python train.py --num_hidden_layers=16 --hidden_size=384 --num_attention_heads=6 --num_key_value_heads=6 --head_dim=64 --intermediate_size=1536 --vocab_size=27280 --hidden_act="gelu" --norm="layernorm" --norm_place="pre" --norm_eps=1e-06 --positions="rope" --rope_theta=10000.0 --rope_fraction=0.5 --qk_norm=false --attn_scale=0.125 --bias="none" --tie_word_embeddings=true --parallel_block=true --init="normal" --init_std_qkv=0.0267 --init_std_o=0.0 --init_std_up=0.0267 --init_std_down=0.0 --optimizer="cautious_adamw" --learning_rate=0.000659 --beta1=0.95 --beta2=0.95 --weight_decay=0.23 --lr_head=0.00601 --max_grad_norm=2.0 --warmup_steps=283 --schedule="cos" --final_lr_fraction=0.0 --batch_tokens=65536 --max_seq_len=1024 --doc_mask=true --train_tokens=474000000 --max_steps=7233 --dataset="wikipedia_en"
MLP neurons of a small language model. Each row is named by its layer, matrix (up: input weights) and neuron, and shows model dimensions 32-287. Each number is 500 + 25 x the weight over its row's rms, rounded and kept within 0 to 999. Numbers have three digits each.
Before each neuron's rows, "fires after" lists the tokens most often just before its 100 highest values on Wikipedia text that the model never trained on. A number after a token or word is its count.

fires after: "the " 32, ", " 10, "United " 9, "S" 9, "\n" 4, "U" 4
L11.up382:502481536488503562502499522494511508474525487525491472561495541453487460465497496445510479480489503455523480517582486484492493535508484485524453522488481507515489525506513567471561493492504458475490480494521487512493490485529525500518512553503495505519516498511479502526472497497518512509534501524480524466490483503492526494503513498525486506474546473479498526456488427476514491480488433509489531465492503483465505533533506488467471519489499519504519494524512464515510501494436496497531532448518568481489489509482491515507525484485496520465515534505541522517489517524494480510476486517480475466523506469464502499525485478500512520450486531557497492494491490505478474473478476495523505480475530540493477461502498534529507489494474481491531493510492524501453531508463476

fires after: "." 60, "–" 6, ":" 6
L9.up1451:493478496505501520493458488529534506507497534494479517567487484509466503457499529461539478493483485468520542534537492492450499499518468510563432540552509490507494498512522542482523504506500515480469510478472499490500521483540494506532498474459453486517524522518501508517449511475476543540518474483482519500507497444487501493488496487490494507465509512511468511513492466505484490507476508513487472495530499496489472514503486499464513569485534497485527482461471485481504473519478494488555530499488498537465476466474462519504489472521525503490475504557468493567486512528482501490532510469482529515471487494501498476487453477484501473479515480505474471553492555554515481486482472525504477510544459519493496492504418493452496545522481483508514524527457543492489474486516493

fires after: "201" 17, "202" 17, "200" 12, "199" 5, "4 " 4, "3 " 4
L9.up635:463517500492483479473504516521495541476462463475522479482502466484512480495498515468507436510446496485516543495531489504487482507501517534518479527506508490489458543534490465494513526512529509509505473471537472533532477538483502532503476487498482517506535493516548503556457555475475512478481489502507525486497467465482498508505479516567457524507466534504464526492470507500521537512547488520516495462497502502540491510527529506498534482519542470517511505482510502473491509509519535481469525502511495532495430470455466453476508460521491478502480519479463505538511471532471522498442498538488504452476494530501532498496475492545518475499473478527441466471475545478468496487506510502485507548469502462506447524495469547502497499526488544490479482498494486528480531495481463

fires after: "the " 49, "The " 9, "to " 4
L9.up683:507510488506480477470498489464442487525533527524487506473462510467477481497510532487470502476503495490500493542509494527527473498466514493486502527493488467477462491530461538474489551495530473508476496488469496509543455531479489485523485541483493511540553446503494516516467502472422492523518537499522510489486499485488466511499489456530528516484464502430464516503482512507510537529469464550502523484503492488509477518456504502441485497498551521513504489515531505559487564515504477488451510511518535530503504479502511489538530530541505554506523488519521543515488520502494522518531512498497540509533524500495477430476501529489537492461478494500458475493536517541488491531462554490539474471542486497457510519501512493512548517459518503501476473499468530507475488477468534

fires after: "–" 27, "-" 17, "| " 9, "." 7
L13.up874:554545549505526536487532507469542482479497502508548467515476485457468501481521545502489505485476504489506537480518461484477513506525482490489488494555500518500513495483462498489525477530515498501517471525522516487471460472496535498490514490496502529455488483509499530491508498498486508577448462492462526466464477508471470513510560486506484472467528483556459512520428484493503491489506513592523485487467473471494464483519492502501480503489535522511478515456505485465486496530468487499497526516487541500505521467460512502490517516450535512492532537506556476487491466511546539496492504481495487453486493534474475495457482482490493480451477479520505456506535492489491480453477493497543513516507434526524512499488492500516497483515500484516543505480518488511532494486501495

fires after: ". " 19, "As " 11, "In " 11, "\n\n" 7, "For " 6, "years " 6
L11.up1520:477490528484497434470501486537478562521467500523513501510501495527499483501511547510560461478494502493489510453485503507507504555574497481561462488513506486478519477521517515501462489502491530495482473513484486530505490457507467491509524517543522516547485461497538528525522521498504505517475476469502459485501533460454492515516486497496476516459518506510461502516506469500488485504487500536465510490513504521516464521554520501498489543517525496513475477486532518494508516507526483494567502463540508509488478430531466498482514473488535489489560529491492495532504529533515522515508498478535510490497486471452447490528526469512543492503441480538477494521485494528453503467509483532505527541530507492496492486468485519494499474495499481531486464498488511516485480498489475

fires after: ". " 38, "\n\n" 30, "\n" 10, "As " 6
L11.up1164:477461483484455499485520445512521499530476510487499508517546546504531475530510500474501497440495508494491519477538520488492525508512497473517458487488484510509479479502524505493500449527468540474468504493482487504483516511501484483576496503494473502529527451524539488526536522519515485525483540517448502496486499469521533462551464477526491493453470479469475506506537451483486499495509476513472495479472469499515528489550506511514492518495484493519490508491481523481539529467536480487561478436575468518493540472509468491517512486485452506458503489509488487505508488470497486518464495525487523530490532513471461530499502478513521500513468501477531467476500447517435489465533503523506522514485526492499478520500534504491502496516529479546510483521479510464499459495531491

fires after: "(" 33, "W" 8, "K" 8, "World " 6
L11.up207:491477538510505517486524487481512481517468462515411499501467490498496476499510474479491470494460477492566519483509521471474508522510509506519506545497478504536497481521467467519514529501498521489493523483527534456517520508447491555511534546429514501522524501513476505537491539507479484528515500517522518510460447538484497526467474476487516481478481498464532501468503470516517547489516503509517498491502506519465528510517551457478481515481486492505488502504490508503501534461508471542473543443521498550498561511483515514473531512451488497458502510525490470520497513505520488501516482518500500515502523545471540506496500504480494496473483505507511495561512512521481533477503532481501552472485503580530502511552523479471464510486474489499538530512495505480452497481478502

fires after: "201" 15, "200" 12, "202" 10, "–" 10, "in " 9
L9.up1337:450476497506471489522486494489545547479487514517510482575513481510454528496486480490475520479522509461535555492431542503452518510510514508543478530507490521541534543477482554483470462500508479502516537499480502478491537513490488481507486514487491506530480526495499481493491533488484484496442497511528470486515505509482527444527490507483489517503511530476506459488497471528492562485509525528468539525480493506472494542482531528480507547514471455488518524515479435513463514502477511504510504484530520488516500467504479489441498501532487462493498487517457485479511481495504527447450496525476487501515500485510512510492463484530508441520472492505490492568506486487489446484518502482490508513505493477477543513506479509493477460491477504517458568515521521498487508460490512

fires after: "the " 39, "The " 13
L9.up1513:489457530513450535518527475501482536522488481503481518491479510489487504535455518442539493452499502479498518521497538483511512573555497481504476508472507501485493479506454524506527473542496504492525512470477497504496514528495476511503505527514510471508464483509477474469435495519505500517528481476524502469512459489504526481492505513481500521485495466502502551462522484497543482460493506531496558480478497510461460531523492519486479507471508525532510467526514513450499498464450545533522521495484529523505545502511494516522538482511505508496530503528480549503489450518468509515483464540483498500506488472537489497506517509497479479500468504555516525473490505558496495479517464518539454476513490545537492473535445550550501523510520505485505503517477525482473469493447513

fires after: "200" 19, "198" 11, "199" 11, "197" 9, "| " 9, "201" 6
L9.up619:475569500500457529505509503501535525496479480499490514540496519488489460479484557504540510473545512464483520510514492505490491486489579505487525522517425492488485481484444508478507554506511519501527516489525449502532534522472495540503532502511443522502495544504513494506490548458447503474480481539481483510514485470480526521497519461556513469517494519493486497515499513493482547479474474514501533490496481516506493465477543501467534470456554502519530470471530502499485481517473492496491524480497528501493521504480460485534469514481461500484519488464482528495456510533559564512478507469512502508494460499505549456486514504540516480543459525540517488469481549524477479485498503499485522538517511510494470456544485512470478536489486499471486460514514469478501509472481539

fires after: "| " 53, ", " 15, "\n" 9, "7" 4
L11.up232:529469512545495472501506516523505473502451474475469524514487506471473525469491520444485438490459508506515499495513532476516534469492517513489445503482504469477451507517483476494489451491503516457492548508553495550519535488513494502468474530504461491527540480571519515528467526522504537480499486528459533497485546525504538552465493482510501509468495487522500539484487487501480498485501525504493509502507508504441491501504441476466536455488504475503519468542480510470484497503469508504461507432491499494504484450496472466482477492527539467514533533546499483511489509535497482539481497498524519483490507511496530478555546502551478503408519505521494479506500499555461505510496497476495510539513512535486534499496510502472500484490475500526519499483458455510477516499500504

fires after: "202" 24, "200" 13, "197" 7, "198" 7, "–" 6, "201" 6
L9.up1093:469483485519472475448486529473541508494523507491514519510528503510508489509508540519474532483481490465471534479518491430488525490482519541481494481515491547525495491509499506460489523555535482454507517522539468465502526519446508515510522472531496496500482525510532503467519500486510533520504535507487483460455497495514549437516512438534510537499505503518505493461516441539485486487533513516529532507520476485535499548522533513484487484518484527499498521522518549461468527511471543503533505510481556516503504486467464479531495487465461490523496487488424525559502455479492494547478519494508511481493458548504490513472482458469502497513530514484514499557497500504486492503483488507534499519468533454523543537509456513481519511508515501546479501507492487538488513509483501

fires after: "201" 23, ", " 16, "200" 9, "193" 8, "United " 4, "191" 4
L11.up997:509470521517515495515480507497485551516471476533474505514474498498475493486498504465478496503519505452492508525539488512492475468492486498521448528499537493521529538506456532503457522510507493480450520511530478531542546503523494515494494519477492513501535496517513534510483533502459481468526512493476530496487494496484509530495486496524511511494447515527490488456504472493523466507480498538532457485473471524502481487516516516478510471557485518456532496532508474499465525475480487528507536486500551515463458470468493500421536508481483483521504558531505500494510461519530496458477516481497494434502509482525503518461483494529486472482507545536516522529441496490478522517476478505488462475473524472524534511499494509489512449495519527496541513507471527498486476458510497

fires after: "201" 13, ") " 13, "200" 13, "4" 6, "198" 6
L9.up54:531480497474473519486554525501531517491490488513509492502526513452501479441484548499477556491495534465499490470521481478507476505464490462453538446526492506483465509525457519506497500516491497493474488521520480421506553499442502493488526531534476492537505495525508484468466498439492545483501537432491488442475508515513555431482546463524499508490513524484497527467564511498507552491508500519487498477478451504520495515520517503509477470466490502500524482522530531464497531532480516512516487487496539484471503472500488476507474518466469454498523566502482531521482519500517465485486486515541481473505509528538501522572469468508476503522481592517512492527514496493459472500521480519488522508472486527460492495497512520489502532481469489525468513494472508493491539514480518

fires after: "the " 61, "The " 17, ". " 14
L9.up347:519523513487485528505506493483490529491503500515477506504533470498464534493494530475478499508531493511521498482504501479505509549481510509518470469522477462490523534478503498477489472517532471502514508475511458509534462504465507483536492518486522511523513477509501524478445499481458474525491529480524479437476505488505474508493489481561507526433530498478517555487491513543558477491507494535491526491543509526523498489493516512480474482521525495521530543509496550472474544494476504583496538455502508489467541515484454476492501509503463477493534507513531511542479485479495533511515502460500493494503559500518522476522525519499499466540473520501519497478539521553437535497496498500535471489486468511470498489476466535512532473504457471504529479500489510478508489465426524

fires after: "of " 20, "an " 9, "a " 9, "among " 6, "i" 6, "\n\n" 4
L11.up1116:530469501532491522514511486511513492542539496483531539491519499487531497469459519491501511470476459500475522485493531511451457521479494475476477519508471526512487491496474522442484509518500467507462502495516466492467554481512479515524517488457516516499521537504516478478517453497505506524492486471469530485508444491510479493508511529485482508497541471523506524519527489559524520480531484497549537501428473475534469461496502468513478528507514509533484520496514476476491552507495504504546512463548470534478468494517498519504525473490504512497456466504514543541473498533507486505506477517493503504455483481501520524529504482527450496495527533537455509491498479455468497465510464524528501566450493490524518496502486515534503506486513509535528512458497507506518445482480516

fires after: "| " 32, "the " 16, "S" 6, "." 5, "Pld " 5, "United " 4
L13.up329:514495513531488546517556501502543518484494487512478497504489515500479487475518496478485465462471516471518487557512508516450455522508469514485519476537471480501508522464510499469517501481499482532564513502507501467516510524455482525534499489489498506482503508507470496507499475467483470542470491527495533473514479549472467510546537505516486519457482493499474505520524453522487546445493498555490503492458479486494478514502518519492536496496478522518532490508467493478478547486482458543505519432519506477434518483485469497535536504517509505502467541522495508455519518497461488453525478518483486517522522498491481490486459488514513475511513501526528501529534498535490517496503491517529507513498457494507445483488473461507491502454525455490519514466477468474501512483531519

fires after: ". " 33, "\n" 15, "August " 10, "\n\n" 7, "June " 6, ", " 5
L11.up1258:513511495495498497472491469533517547501496471515525496489534487498488474505510535481523475486475472472476524481533519513544504493492489470502468513480495516519500507555525535503475473518511471445448479556519471522529520505498531520486445520478462503535506513527513515538516515494501470477519533470508498468500527476490517508507437495553431473448501476472492472476507478540469500505512514475468548488493516511441492462531506499510497520525508481522534494524495499513556543514509476516502488495537537492492519460516493504497497471546488503498508529521507466508490533498444477508508522556536494492504478510479526495519500477511522509481496509533467499534529494541462493525499483473454511502493491479523536498487519497514510499539499465517524483471490482503472520545481486

fires after: "202" 20, "–" 12, "201" 11, ":" 7, "200" 7, "on " 4
L9.up497:544476471496499498452493492513503535495541512465504531531495538512499525485509552445496467505511485496493502456565492473464490485501510522501449484525500541543475482487503509492468488520505474490520487493531460482507551548498441522547505467478458514522523515523467508522485553471466494468507491484496471524509488545492566454498539502462458512502445535463462495480521502472488521485501541512535496542500509484511485482524554534540508502498515520501503512478490510479582517488476513507527515495516470504472497495461473518495494514518454452485525530486503516508505480513524510529468483499511523468506464503463508569532462511507535456526518526500463485540502497499496491503499511524492511542511521502518482508509498530480510502527486497492467487520482500514478503509447485

fires after: "the " 34, "The " 12, ", " 8, ". " 5, "where " 4, "==" 4
L9.up44:512518472536455541543481472441485488542506522505458483485538514507500477447450487457472487491520459454500518491543490486500492550476529519472491507470470449507524528437453498460498472531501480531485483491508503520510478503504480507467442552486483510513542456502491494520486529503502487529494541481490528465487451527506464499472533505526513508489505451507510516488504500483501482499504465552526490522500514488490475536497507522461458494547503527544508540515472456527474515531505473561501521450503505521509494517514474495504495519472505532513476521530506552473503488488484502544514483502528502476484546486501528510493474546502524506483507504470485528514532503571489478489526503495510447513539521514507468498545512531486495477514508504495501483459487541500485493477476492

fires after: "." 48, "0" 4, "\n" 4
L9.up1184:472476550517485501515455482520511489531498478550490487512530501501524536503510504525505484494482501499542503495501504489478469511526550476465465560482479497508493519528505494452516535479490502481463525498491504580552471487490506526501507494494511515459524487496531530467470488542455510516497519504502507504470472433440480520514522569488505499490470544521480519512513491510472510483477516508477498499514479506430490519470514549479503486484522496506532540498497464510511499493491516464501504509494499517485482475491472486552480464470522483497505520536518496505482514497503505469496514479476534521446524499496505470521516492477520447436515441569455477530483512521494510435502444516507548494505487490544481488504493499513514529483478529494512530516536530508461512446500468